From a checkpoint of a small transformer trained on Wikipedia.
Size: MLP 704 GeGLU, 7.32M parameters.
MLP neurons of a small language model. Each row is named by its layer, matrix (gate and up: input weights; down: output weights) and neuron, and shows model dimensions 48-143. Each number is 128 + 24 x the weight over its row's rms, rounded and kept within 0 to 255. Numbers have three digits each. A neuron's up and down rows have the sign that makes its largest values positive.
After each neuron's rows, "fires on" lists the tokens most often at its 100 highest values on Wikipedia text that the model never trained on.

L7.gate154:141114152146185149142173147123160155106167121146144147140109123160136140106125084142132126130131091104136187098137103110089129160129173114140149097131129140111117144152177121130099137114128127171098102126104112118133149138113132119116120092123148167131098145125147113128124164162097130155
L7.up154:122128132165127130133117111151106093144098189166145139123148160133139104089138141184126148164158136138137115149134168104091126121125165093131130142115092114097101164158102152152161208113157143108108065147097138133167129125121142132078138106171135145142107114116098104148134138139149113171
L7.down154:133129119143110120135153096110099133134065144128122099119168159139119094177122109120104113147103144113100128090139099110165103155142110159095122135107100113128161127117139122125137116118164114113143154166130121132088094128137139150127128148085118146136135141101189146087122151142143125141
fires on: "a", "ass", "as", "ia", "ar"

L3.gate101:131133096137129140093069115129100138109154141117090105174087121149153120172145160114126074154132100135125108100152153124102120114122098108107142106127109088138140166131174087126148151073104134125078147137113137148126132130126113142169146124093149138159114127121105122103127121144128145130
L3.up101:170141158121145129124163108138134160113165107141112145161114094144137135173108131103094142106138134125116106123122104116155128089152118115125118146133145186101162130137096104116126135130134125136153133156161147126092132138090125108168068134117138152092108165109083099123136110125132135103
L3.down101:123125137125116140170135165104145111127130141068120098094140138142135130124141132126146093165130120156102116158143113124121078154147124148164126154099096063142106110117164111122093112116102108122134107090117116132126157127141103123060126117133082131148114141161171075175102133111120111162
fires on: "it", "-", " |", "y", "b", " March"

L7.gate307:168110158140160110111138116061139154121083130132143102162111137117154171149115102190151107147148143092162131088164126141102122144102171111143117170132143117103120148184174127109143103077145125073115129111093161174093093103130145151119144113112164104111118122074151122124112142169099142123
L7.up307:146084157166142138168125162116151161138125108137129167085126150084152116114136136125142159136137146141140189124113103118127133114067135123136136154104144070140086163163166123062140132147130118100137122162104134123186115115136130105124128141147130142141145111097115090140153157151112119106
L7.down307:114156132157119168128129096170058126085128140163107143108128127132138091129095097168125133147129096151134181162142126093121093176099110129144102139140121155112133128137099178163145152124153139154127148125130119123129144157146095111132114114100164150096158150182113100128125130119129119113
fires on: "ia", " 199", "19"

L3.gate530:128127109133150064166102146163133111130129168142124133124116138129134140141147131143151096112169109132106179149112115141137133098077101137131122132093082134158084132114140108135167134140083150113122125145132115143175155113098170150092130179098138115088099145147170135117112125145131105108
L3.up530:141145179097174148090163147116117155112125156128146100089139162135139105146128117120122092156112104108149163148133144097111137144104152149143096133128141073118120102171166154061128124104102136139105134169133134113144114155083131137067149105106115132104167151128125171141141122156150085133
L3.down530:139081116114117150159107126115177133099129116050123130143134123118110087162146117120110108103079166107152119179122123163118100151139142070097126116129110149116142110087103124143112075123135119109091101097147120140127113157160056120155138124150134142120150150152128115117106159136171138153
fires on: ",", "e,", "a,", " and"

L3.gate144:131140108121124117080131140099101098160134143122130136108163152100100114136110181133171149156145113141142153091118156127112117123134161136145117128097108100143181167127145126126165103084175093110118102112123116119131146168140147117128120123133138118151112086148080150119138076143127122116
L3.up144:120098104125126122116169135107093108098128127150137120092088144097109129096117133140093114136120119098117117160146136140109081133136128091082122128169107069076148129174114109128137101099191143093129101124131138152108199111126123085132111116096135166119158125107141084140128089104129105177
L3.down144:128132162134110127121098143198190140139118155123103143095131110161119094124169169108114143090090192150112126112100087107113142093121108129141145153111167149150092134130100164130130170138054126179154138113110168099099110132134101144144139138145134115123096133125155152140125106120151096122
fires on: " d", " c", "ce", " t", "A", " sh"

L2.gate196:109145084116113101115116159153139133139116104111140128133129131148074145132130162094141111101110071125089094115077138152107135136186116160117054142134143155105118153151103140086147139123110128119111109111153113127075106174104173147075142130152127106155134076089106146151163124134145127129
L2.up196:149159098109140116149102142129112130145088107129106124113141129140125088110127132148087126123139122148129169174105085088133148099147135125132109140131126127092114153155143083093104100100112123114120133136108085133109129133099147124133144153133137174142112129171117075088168147123117152097
L2.down196:134131147134182130162155101147085158147149137151140148182093103116150104103143124151095153143114168123147125176166111099104133150106115137131158097084156142148140153136138155160114125160118193140142148151122106168132134104146076103136120083101149071104142158153125136133119123140106122165
fires on: "e", "i", "er", "el", "ur", "se"

L7.gate584:166170130158144150139135085174110156109140118147162104153124150144148128120154167175156105133113110122129107112112130159122135143154109107124143113108112122130176123130154154137122152167162142103111118105128141128132178116089141101133155128103127178122114140146098123130114129182119115133
L7.up584:080113129113121129137120101169143115159120136083177166146159139159135130129123152114135118125167143176115062153115119098143137116115155124152131146111122113143158124136151119126163109158147133104103134126134164097094161123108116148127141103096118102128155104154120149142102135115124121149
L7.down584:140112148113150102168135135079141093146154127142090114121148071165134119135181111149133078119168159095127080105136139134149124149118118152107140095125155146170096123147093093154151113098153139128134144138140167161124101092150155117122114111131088139074116131143153108184130122100127130148
fires on: "iv", "un", "old", "ew", "aw", "ollow"

L7.gate216:130128158138160159098127129154118119116069123110102111121126152074129145127093129107154110152141146122117144088139103129166155121117132113116118137152149117123108117111107144176142154130099180136108077154142095204147163155138115145121123131165146150165114147125121160125124160125097099154
L7.up216:143134160132132093112159097106104081127152133137105124141126176124140145093105151097141126149133147150129140148108116131081120110110107163119141164131101147173153103151089162139149145116153153131116102120156148097156142101138112146150160095132140116163097135113157111145171144134086110153
L7.down216:111148120140081101154102137149120132116110095134134097120119159126112110100154143186094128119112122117139112129154143119144093169136133119122148098142101099074121145110082117138142131130134130106110152121128125066102099096146136122140079142135110127162108131118073130049157147114119153101
fires on: "re", "7", "ia", "orld", "ies", "ce"

L7.gate174:131146122137109169089150162067134134128182118139160115094108139098140101133102116165099138137161157133150150193118144132097124158115129155096134134137148145143140108144127144129149092146124106128106127106118110111149099103146136108091078138091141148158088115124105108092108185140138142132
L7.up174:115122105139194114131114147133125153153144108128159138132136113106144109101143166124125122120087108146116095104076123153164104130125141146159158151115122130130098096127125098128127111126126121158126140142126113191141125098161125099161153153160146101113122145166147166151142087120102115106
L7.down174:088154107153098126078148144112145143121100147104127133151104136084114143146126189110182115169136166128105132108136143155144095132157136118126098089085179125087148095120122139087110143138113115134112154129134133112149168160131133128118159162078097147112136108122136111105080137107135156126
fires on: " |", "F", " as", "ember", " m"

L2.gate522:153088138149136135121094124106075085123118113145122145114096101144104115162031078117125158160153130115125103106145139110122084159115119138139110101130164188122110160155158125108125139107140164162141128083106149129127130069104140138102139132117145142111166145117127140115113141135111124159
L2.up522:117114114143111080106108106134129120161145110130155094165130128117119170150106094110148125158132105105135140088137154120152089099125116146135128113139087136112150188142152123115136114090192164154127094138145118113116142107132140100095080103101106122128144111143123112147072161129162128173
L2.down522:126152149122120160139135115135123138092076161115106155119145118148152104107166167144129119061130131185116155167110108129105171100129109116153115133123148150126122080107108110143099172138097071114172162144114136122130136157123087154132192123158135122107113132115134155111157112141096146090
fires on: " r", " v", " d", " c", " b"

L7.gate673:160144136143204069145122122119125100136128165120134120148162149119095153134137151113143144096127154134144105111093122098130132185168116147133110152102136122113122142145094172125110114144119130144099096119099143123176104129080136162136094120159137065133126088171173141120114142131123155089
L7.up673:111106128090139081130102132115120169203180134127102143109124112087101102074147125151093116133141147153137118117108126157137097151156149144162080149132188089138097114134116144116121115098153115122106148134158114121134110125077121110098100165165158135154134133162096136125113149149136143073
L7.down673:111121080075127124070154135142108126115151135145159149106169188113104097148119106130130165112120134128082169147105154125123149102123138138118119110078132138146087112164132179126134094141122155133188124142095129063126161146114132150180127114164152138123108122122198106162154128112134132134
fires on: " Ind", "es", "ral", " all", "d"

L3.gate512:130131156143097152179111142135164111117108114133148086134145140147150096106143092148132150102150192120158122114120104121158119129136145156110174142105106092107110042127143153082119140114133113094149135127140133109148145113107145152148109134135120086161149138150137144118095136141106142107
L3.up512:142125124143112164199174131129131103185084116143128091122151127102095117137153097158123119149133142154144157105084127093145172149174118115138094115147118078165099146161171138115084111149143133160144101118122084109151088156132116115156102154115114102132140168089109130127145112097097128129
L3.down512:160130092124144136078137136137102114106145134093091061163095165135164150149125156110103116098125119096099120119134159122114148125076078131168174125126157142096151123104165161150139118111118094123114159109141153158133146089153123127091166118148146133150096158201129119154155172128118149101
fires on: " =", "b", "ar", "al", ",", "mer"

L3.gate487:118135150159119114135156173158133104136111092149099102110155107117097094086172163116146135111149130147107146121163129107113172161139159152140138116108133135157121105174121132139101122106105103102091144104087105125150077088114145120110076128128150086131085101130104137087117107127098115150
L3.up487:141126106144159129150188153166096118099119090122096150129114113094145144107087137125153094093156140151123111111117144153120098129192151135090106106149120129115151083152157126078120129138147150118146102144104150086126064173100124067151116077092134118156118145114155116165112108164096103138
L3.down487:080126164100092123126131117164142145152140149116089094139135145144135099125158125130121133141142151100138141146131109085127132123073097109146129145126152130127137150078130142157167161063114106156123137111156144094156121126093150159107132186118100162105118129149128131093160150120144157135
fires on: " sh", "u", " t", "im", "l", "ug"

L2.gate662:093149156135095097130140123133141129131145129121164122163131163110097102107157100125162097122079117112121128115105149110132159107162118106156117144102120172100105106121091098108091119151169142142177155137152144097113143090151147160100148128158110135099103161131104127085107110121093133119
L2.up662:138117126158098140137095122127069142096092113171098135138120078165134155153112173073176151139119119096126118171139110127164094121130124139118150141141141109130121146140106107145109119139111098065115102141169112146114094136126118128135125161134138180155095144113114096129192084081145115183
L2.down662:137131132131171123136143129123164109152152135090131120152117163079108096083119126131107102106135113153125142107162115109116157111114176115114134120081128150128122100118183160140158116109104127158142113107106138144115121105087104124115165064142126080078149107123161130138086142165129108096
fires on: "usic", "e", "ision", "el", "ang", " season"

L7.gate40:109146087100162128112198144131142138122149124153120116078163140118102103109111156167117116136143130119144130103112169086120146132149105078127122102128093086147134096089124159138132163131107116155109153129169134136106122138184127138133140140147125092123171138098171145142140137101151094136
L7.up40:149118157157132140132123123145112141172106148126118127096130116135135107149114152141109110143132106119092123125136136129109104139134173133127123117124167094185154148119179097123132126135145080135143127162119104113120141095117122107131119102139110107121124091106108164106164140120116120165
L7.down40:165151129133131139116125125143110128123128147139144124097112164138148111164176126143132104162110123148124113105158087172091115136096103174140128137141094090112120188163113130118187121149157120158155127101140166104149126162141150160100114102142144140123115146132129126094113109129168143094
fires on: "ent", "al", "ot", "el", "C"

L7.gate559:139131147138104123158117152100138145114102104134157137146137095119122139131116142157109110139113127156123176133093101091130113119108159147127169154109159118119122128121108159155158132120104113133088113106139137134135109119126206132143121119084090134161104087142125155135092128120118141093
L7.up559:110146097149123147167146127126121117146132172129139146118109104114124142097141141118120139137111139127139114101147154110088131116119091119121156134145156141142137120127190113148126150124115124088111166111113125122110105131122162152096165134160151166130102166115125144129132169155170133136
L7.down559:083098142098101106138194183126163107069129108169148138135132140120130112132117113109111152125123123119085145117087132119100102124156142149100141133145121105145125109112149128146140136121107078132085103132106165127117089112134098090155093100087109115113111072109141110078159085141148114181
fires on: "ist", "0", "tern", "ian", "ic"

L3.gate36:144150051129103131123109150166111124132145130129124103127140145106128109161138143125145091133132141154099135104101152108113112204096156132147143131163098131091149102137125149119153150174161120116139171113140120112089128136094115101123153129125114131093109119170132141168094137123123152112
L3.up36:128148115114117106117173152115124117106118203150143131121123126148112077141147163138118115124153129119141087093130144101080143124137102103128107098121132124135148107128187128145137163126156148155094130124129120156132103163144125182116105112109143085160110092133125110116122130144121164103
L3.down36:104099153144128153119145121120126168127146151114111134128146123091137145120137110098142170121122133151118125182142171126156132154128113115159171121106125090145112125117130123138137117093134116126134119153125135158114123127165110149130155086148131094143117161111143089134123196122116094139
fires on: "ot", "es", "ess", "ass", "wn"

L7.gate353:164108088139167139093143107118174125133136125140151085129107107114092136103113112125130100119117085165096122104125152120135147131131157128118139130089144133178138112089097100132110110132139129121116143103138169149117197179148152126126137133122129176126154117147114180123125163140146124142
L7.up353:157150115159148124136162101145140105135128122127129091084136109161101148153158191155096103133117168129138131150119185089120153103139140151128144098096122135158087129142103137115123162132149142072151121114121144149112111126112160152114077105132159140151132117159119116120103110118106125166
L7.down353:102108124139168129106120163121111129124116146131113124152164101149158109121153145109105097131122107130123099120152131137120101122086139171120109125126126088130141115133121163127101061150145143115133121145107118105161126106118123157187141139119134075124136121144122100142132106132105087163
fires on: " or", "ec", "m", "ph", " ch", "id"

L3.gate660:124141120171089169159103136131162106111171134133160172118176149131103159137113140132080121123160128111127157160107119164122140100112129131156094163140147097089144135112122122129123123114141171129098129131117117104109112115153157141147079132159137140114150109142110069110091152125117103119
L3.up660:132126155106081108136101166137149092085103107123121088140136116116107133109142114146148120092130113116169161128153105173127182147117166099112099128136170149117144173138100161129092128097148100108126107114116107174142109131142143145146111117134116093082162146123130142179111136102140125122
L3.down660:120156111117206130122151118120099128145145158085124183139131141139161140131114166140091135122129134135093066172144149092120091130128081145088143104123098138128097108101146111127169125140101134149139142144119142097138149133136124134079140141114151142118051128142137138122175138135119153133
fires on: "l", "end", "d", "nd"

L2.gate215:123071092117153111095135108136125126136140136092105162128132112127135100118143183175142115147116075144146137144109159174089133121085139117138134100149110136130089164113155104096108115114111135108114130133137177114132152103142147122140076113138128098108106135080141152159131135110123179126
L2.up215:125135091175139107174117142091107149106105133138196122096130102120150112107122123137134122130107141089169108136150077089166134172103120124118154129089129125103146127122120106128110189136157139155118142091109138132149141108088103163127118127120103124128123139160182130150130155132139145107
L2.down215:119147146134143097115121070185149078129151129117122133182122137125151102120117118151118143132165080155126157119109152171101153106171123109114141103141140106145135132124142140158116083164118094113108093169131144076171117206126131105145148147103127106129119123121080124118124116135120131186
fires on: "am", "B", "O", "A"

L7.gate320:141149130156124127167159176110158147127124144124090119112124151112140118125094075147143133112167139124138119150109107109138072138088104130141087130121118142094116132141144133163163133071117111116112095109133148169141138116085144091148156138168155116105129125141156103142111174096133102146
L7.up320:160117154168154077120105145180121137125079141137133148128106126143156129096141114160127140121110126072160095158128113114097086108135116138159142126138125123113148128130173117115111174096135104153117122107139158155136166180079148110094110122075140096133078116163109133110125164095128111175
L7.down320:112105135134137127099081125084093122059127131129133132105131092087147122143187164162153121142131112091201120127108096168119124172121123095141140124137132129148125110110104140131137131156148141110096145181151085116121138138132111138129166111110135092132131135121114126141127117183141116140
fires on: "y"

L3.gate202:164118129118129142145155099162083147115112115117113123145169150135140127124129092169113150168098145106151146119112091103124162119153100158146125134147133148111116100157106101136100137133146120124118126125143162166096093118108123128140145124114143120133147104112150085191151100125086124103
L3.up202:101089116171110094133113118090130137139136122124147125119171140111129139096145114138154189131103145108121105134129130136132144118141078118108098134149077082144145119138161124139145143124127104185111153130141185155169158120142150112135129121143106099158144132134112141106115131125128078152
L3.down202:090121167128131123109130125126129133123129138151146131121104122148113099164117177126129114116107138129117154165131091133142141113071171126149141099107119129086138161128132187085111141146123120112100139104138091106098142097138139135101126145111114134083127100140100174107151181189143182099
fires on: "ad", " |", "f", "ost", "art", "g"

L3.gate119:155130090126075080103107112128126129147095125112088181118146095160079194146113117119147158148155112134128104119114117140146142125114098111172102131158159153127117116099138105164122151095106120114158174124144172114130117149102165126154139121129177145112154111124090126090108164137150128148
L3.up119:143095099125105127125136133114090089127135182120172098124100132122110123145132105142118135159134128107114138109113144121123188114100115138134125107167163137161121126120114099112160156151096121104121102137120121120125128125088147092156117130119131108104131132123124098150124162131113122121
L3.down119:123123156132119126115130166144103132133129083088121136118161131148155143129164165103134188103123138121129116134139142120110089140145135139129134123137129096156127129113138153129107098125153143155150127088119131148233098125138077128116155133151106119144137143144150129128127087135144144143
fires on: "v", "ie", "}", "1", " team", "ory"

L2.gate570:162175137137130116136142164144131132087101096137124130119158141132098133114110104102135136065077097121083132157103095137145086116071113162121156117119101082140110131112154152131115172127135104128170154132141131147147142131130145141110160141111134100129127100132110087155107095164150154160
L2.up570:108148126121135116149090099147088113129101081117116108154114101137117114122110122127159123126123150136132129101143129165129129167133115150143156125113113148153115137129164059122145133118139159129099165140174118126149111127150168093132199172075148129096142170126154127106119125154111125144
L2.down570:170132132141118137139153137107141169143156141117134143114168141074151121110134143099133111132119109134112083157148148105101153162120140102100118113178129148094122107142102103152119104108142133140157153133137124089115130172122113133133090136138107077170114163142127155126139122125145114109
fires on: " sh", " w", " g"

L7.gate591:094177154140188101071112144096168110127143097115144097144164120136145147125160131125173113160152132119153131111108133159164133142109123155115144112114148142106151127123124158125143151139101054149108108116123131133167105141083120171112134085085116131144138073123157157131092148128137180135
L7.up591:103125101174164096127139141100105117121108146072141136122146120099154140135146168153155101127155135140179141116077121147189106150174128129117185120102164163103165132118131117136109152108091079114162172129125140138152153158073117130090160158184143128158107146104126137148142111125137185147
L7.down591:119115143146136143103135120150101097133158115133107128168126162161158111132112120130156154139125104083113157120167134193164153137108125100140120118168084127078091099162114158119146137123128123147101106134122148184095106158146111155135130165095096126109085118125115156157131128138100118119
fires on: "e", "ue"

L3.gate529:138135115163170132138106174105156131123110127156072126134127153164177069119140051136135086148118158118098143120093098126104109104117161136117128131161135099183118096129139165097126122118140114149120131113125140145142131129079151118154155112101132129120135170158079082118110123074147084142
L3.up529:152140160103160174123080116119104147115115129136132108117109136140123102170139137070131090124127150116127164094142134150081145118195116162110148184145108116121116143168146155133106152106096126122152162154102111135147150158149120108128139122131170112138138166153123108129174149156152139152
L3.down529:162114118137141142142161126163159133128152135129129136112142136124174164085121090122126134158160135065115119094112105099106122132106134093105118109131122129152110128113184125140141124140134153132104124070137143109137136136128138136145082100097125149103149134091152124110119155098160153135
fires on: "5", "4", "et", "ion", " a"

L3.gate143:140116099133124102114167099183104052092119147103138092149111135134136135111139126164121149136172097122145149183123098116126119160109129121132118110154068183088124081097113126073131128096121141155155141142149136140157139110129153129112160131111090081079160100116119153112114105119103146112
L3.up143:117145124141169132167126170179113166096130140154128142150120141139159134094135119116119107123142114138120161173178179074094135144127112156110135097124090116129159121157076193111132092122116132153147146147155116153137141089124114129065114121127108128108106149111124140075123156125146117127
L3.down143:161111137098127137129156135092110137137151116103119101147125099130107143138151128163145131168077147137132110115107094201156110136145140107102140148128134160128115122085127109152160134140160115097133079119140142119096130155130151092157141111135162134146150087178151091170149102150166124114
fires on: ",", " –", "e,", "man", "),"

L2.gate88:098143140126111086129145134110156161156134177111120128101148148153116072176156110120109098144127125095155169117138171142093147133115111114121102157124109146154127123159135144142155170131128157120128109109152160187120095162119125087107094132147118130060106143100086108096144142162065100133
L2.up88:114152111104101100159126101152163121158130157117077086135112174160161134141151168111103103151109178132160135191130111108081142134132115102111096149184094102138136142109150138120159139100113153097099103155142183131082138120151158125138089143095120108109096112103120127091160132116081160144
L2.down88:137129093132157192127140096093131120137139131167144162129143139151131116140133109164095149155106125142089116134115135136127120162112129124131130126117125149128105153081147218103143099136121119186116117078140122125128115148090069144113133132088161118136123165143153091142123164118149133154
fires on: "s,", "),"

L2.gate256:148112113154151086166136103119095140144105113124140106136163141129166166116142150141093135119122115140100076104113136143144156122107089110088109156163108114112124104144140142138181162118173087146131140134123119128132159122097119121110113149114160110128120084088170139133128150138146139139
L2.up256:114143140158125116106086180123128146101147113145156168126141147129079127102127129126149139092155123136090129098155138130155115104147142161108135077090141100134142124129152145120113116134148124143152111175120081150106145168135148175148130139095122144154131157134118070112114130155123116092
L2.down256:127102142115155110140152140146127099146102121127141124124084126168170155167132088145131121152104131128120143126119125137157124144115125142135107155124113126121090167121110107104112124097110133107123103127152144151114133072090083136118100127149128148103136084169167181109124086108095120156
fires on: " |", "al", "on", "ual", "in"

L3.gate205:144133109132120137130126138155152085132102152127101070116117097105158106134143099143154133127166135132090095108127115129148125129149119168146099125165154121089117157120119146098111133115084134104111153111170127121123095149111099143169101139142133127076161096153132121133112082153116101113
L3.up205:116155116143106113116124146127064122132063070124131184130106101111122114137099109133132136145169138164130145127089086149113119138151138168167144130187140132135137142133125135137136171120115108139139127116123141152104102181113138136123141177135084125154135132103113073155121131100151116128
L3.down205:139138120101151168087153105136171130111149162141152129148118176144128172153131119156115154118099105119159143129123144105101089167071114111122117115113086133124144100123138172177105107136137097161097145152094147130130128092112151116120142095112115128089141089170118152121079134135126170141
fires on: "000", ",", "er", "00", " =", "ate"

L7.gate176:129132157126134169126167119107131133126121165154114149113127090084133112167104145144085088116138117119114075107133163117127142124127123157116156101127095121129120137145163119129090134140143100155102071092118163171114163114120100127143174148124178130135122100125123153154139130116147114147
L7.up176:123179128134123147175160106140090127161113137098069161157157124138072130098160130169135133165157157136111151103137129140146132118102152119134157103140099124100145134132109101108107126169116081067108126122161116164133119100179105140135194128130131127142130116107155150124132118145128145135
L7.down176:123123137166131137153111130105136141131084132111184106115126154133139149122177110190155124171141117112121140100137130122169101158111105134095123158160179140125141130088130136112156140163154162097109156093146154099147120142144159161159109142138115141080138097110148146102117134159147175076
fires on: "al", "iel", "ial", "el", "inal", "l"

L2.gate43:117125135142139151141140144163105142147142129110110130112129111128115104166132114126121152182092097145125156124163125156192143093065102180097113142179105102119113152079169134128133133104126100145166164131103124168126146139143108147099123147117094118115123126122125076121144153140072132161
L2.up43:111113131144146143138141112105114161134092148120132117123130153113156112118136098129092129139116125118160196130142126103162143118113140178099130145120151087072138146064120159108123113104163134157145122129118138111115146099093134106117093159106102121119160138088125154105146120136088121148
L2.down43:174144132126152143116151143108161115155171123176124110137162144127135099145132119153154143120087096154069102129094158166137117121109133115098166147153128113161097120103156156090143116158071135123104093096136106158121112186105159124107147093096160119104158152149148117167104143103154155165
fires on: ",", "s,", "),", ")"

L3.gate666:111113144096121131127082139163156156143091144136092111165137159144149112108141139069134117152125100163088161129148142118147111147065155126135139099117106160154168121153132179148093102126128111141128155153156163131113117166132104164123156151136132130101128126133117078125096138139134124120
L3.up666:078137149081165170140157165143128114093134161142126152150126119156163115099152164132128093114115090146102152100096119147172099145101186131156093071158138111123128116112093165145107115139134141142120134115128090131144169134132090116178135147145155123129131153142166136116134119104148114104
L3.down666:119136111219140147088132159100131111123128159138131111114091095134120150145130092137111147128130146142112104162153128109136132121127123150155171159127136122164117137129171099130148190132116121136146122119140131140123151079180147146115099116123109132132147168128087169159117116093123113129
fires on: " May", " bet", "od", "ch", " Nov"

L2.gate526:160125145158111142148139142147156089116117126120097114132167141095067146126111113178114122091155129093103119121132162115176132145120091088095109117138167108103107165136158151102120159125123187116093112102115123164158141115123105143156107123144149075144165156111110114163108104136126090136
L2.up526:139135153135134115143125075139120128110089109145137074153108155101124126117133085129118131157092107126151109132136132150158133132150132071110126121117177105104142164110134148171151108102111128156119104141135115143144131129099089136110137157129124134113111112126111175055117134150130121170
L2.down526:093149150080135100113090101145144122147133116103128162093147144127130154143153150135113115130168130109126114114142123120130123176090112127104128128092107177099144121134133191120139132149167124124095134093090134098100100142136155129118120121090119124152121156141128100181136132136115134104
fires on: "d", "ill", "T", "l", "D"

L2.gate84:113126116150163131143129096130147112150157142137151161144131121140122127097116116087102104068161148102126137163122099130109118126125089135117115156128067109113133162096114150133114113123140174130102117148141136125160120109112114117127137132131119126111118142175101131128118109093120126142
L2.up84:103135125122155118149144155164124120126170149104140149135141147171123087139146117136130115103123113122136151100128128146122123122130138119124089110153115130145142128121124104113085127123154175108120140159138117153136115138118102134166125171131117089125122155134118157116080123128129095152
L2.down84:100129145127123163113134112077089124166085123091146122135118115124156126162125117145120138161137128152058164175128128125152149102147131116135145165118163113142149149165133140121181114128108163139156161126110133095120123094155139124121109118117118169109119094160143105160158131112118107103
fires on: " play", " =", "tern", "d", "end"

L7.gate633:107174121117121145113142130161154135098110147119132103120130126111130099127150139107171086097088100149150145125096132130096178128137134105125118121101105108165111094130124116158127142150104112106134125088170163174155097163098118172136124148150133142182094122145160139122121106153117100147
L7.up633:145154120165142093187135131143066152146096136127177140150113119131118103111120083129114119134161099094105105116079114143134146176147159094103106150147096154090127115176142118161150160115149125123130105132150162142112131150129103081168148144100116156118162161168132133138161127157111103094
L7.down633:158135102146156104079104146087060137137157106136093103104137118125103140125136133129117130165135141095130145136134138083152154147136094168137131130169114177089125128124158104110101149096155102192102157118154124141118144121138148125120151137116129140096124143147114187119141151111149106136
fires on: ",", "ated", " in", "e,", " w", " the"

L3.gate438:138153137152157171082128117097120126141120130095143139124160147159092140102138140131141107109106095145151153085133095143174139131121129137117074108140169138105097105137104134128144133142133099140122127163131151103100134109176148143120129095088091089124142127121121166144113111129138136133
L3.up438:139125097096131084124132142106132149097109112116146109132132127158124135112186107053144127079102143131154169144139111103143162104085134050125185095142158154129137123108139102130125113128087129097168161135117135116140131158094110142115170140136117084142122100137128089141113160101136122118
L3.down438:149110134151143133115108083123106104155137114133104115122127144140085110150088132163123119135132135134101101124123089178132164171130167117117049154136135152185078132138133168103153143157144136141122115134084152139085126141103144138106147167127132144144130138163162159096098067159138118182
fires on: "ep", "oc", "e", "ie", "am", "et"

L7.gate116:107137168157109092124109108123097156082148136141101153143157117134137140094135097159143119137135075106158092127091163085130129126073113116171122113105106164130117138138128119158177087147124130093141156112120142129160120134098125118075145145157144126093124148126161170134085124129120118156
L7.up116:097103138137139134137094083153106106155098099094116150144115166111113136128129114157162103109147111137112108135129120058145156128190154149130146151104085112142157116137098140196128111144170101124143130137150109120141094147106151111112161105116151132117128095142140165121120107142136154147
L7.down116:099109093149129124149109148067102115086139164134167169069086075126129128132147117164112141131117147087172107136129121109097140131080152126109091155142129129148106158148119171099082160133131120123143129143114130141154157120164185138097145135133158144109133103146103114139138125127143154154
fires on: "s", "y", "e", "en", "\n ", "es"

L2.gate473:132120121165156116130148102123097143163145123164138090169154125126192153128137153099108122102137125160113097112095114128125106075114070104102160132133124166106170136079170153124118118124185137159129138137158129057118111141125117142074088120157150159130094096139127146130174135160140136104
L2.up473:135132092160111072121146081080115122165158143142119104179143128116211158131122141111112088074119140143130102158110128150139106095109081109116122143162147142116172118081186146117119112114156138134152120139161111060132120147104122151142110136103146160136108101135110119115163150141177131125
L2.down473:111132142089091113133135147158156117087116116109101127088111140151063115106127123103165096166072130129132147143162168127150099178116167133143118129130114090123105155142122098142114127135114154105142133139079170176100124078169119133173180110114081100126146143106108096120080116115136131164
fires on: " |", "ur"

L2.gate492:100069114144119147149168134126115113109142107103157097121150144130139135125119161141142121158110158080131112110165144110186136112101089129128153172130119149145132127134105123111135145153089182115133132128139137135147124119141159119135136123123132137118105102157127113115117102153154087113
L2.up492:089089148131153119116153116124112143129172144118130098156150119109113116129147130183169150140117149107135115135114136087098145103095105151126152125094131192128128138112120125131139098143116131155100138115119131127147162160108184144140118150141111141164129133120157089107120135153148114143
L2.down492:139096110109110156138099131144136120119074137146126170146119122127124133124102111096123113107135105157171098139127095185125128168160148142132084150170126090120103105102117129136099142081149100125142108153113105112084122133132086108136124142103148148141105159117101127095109123114087110111
fires on: " E", " 8", " 18", " 7", " 6"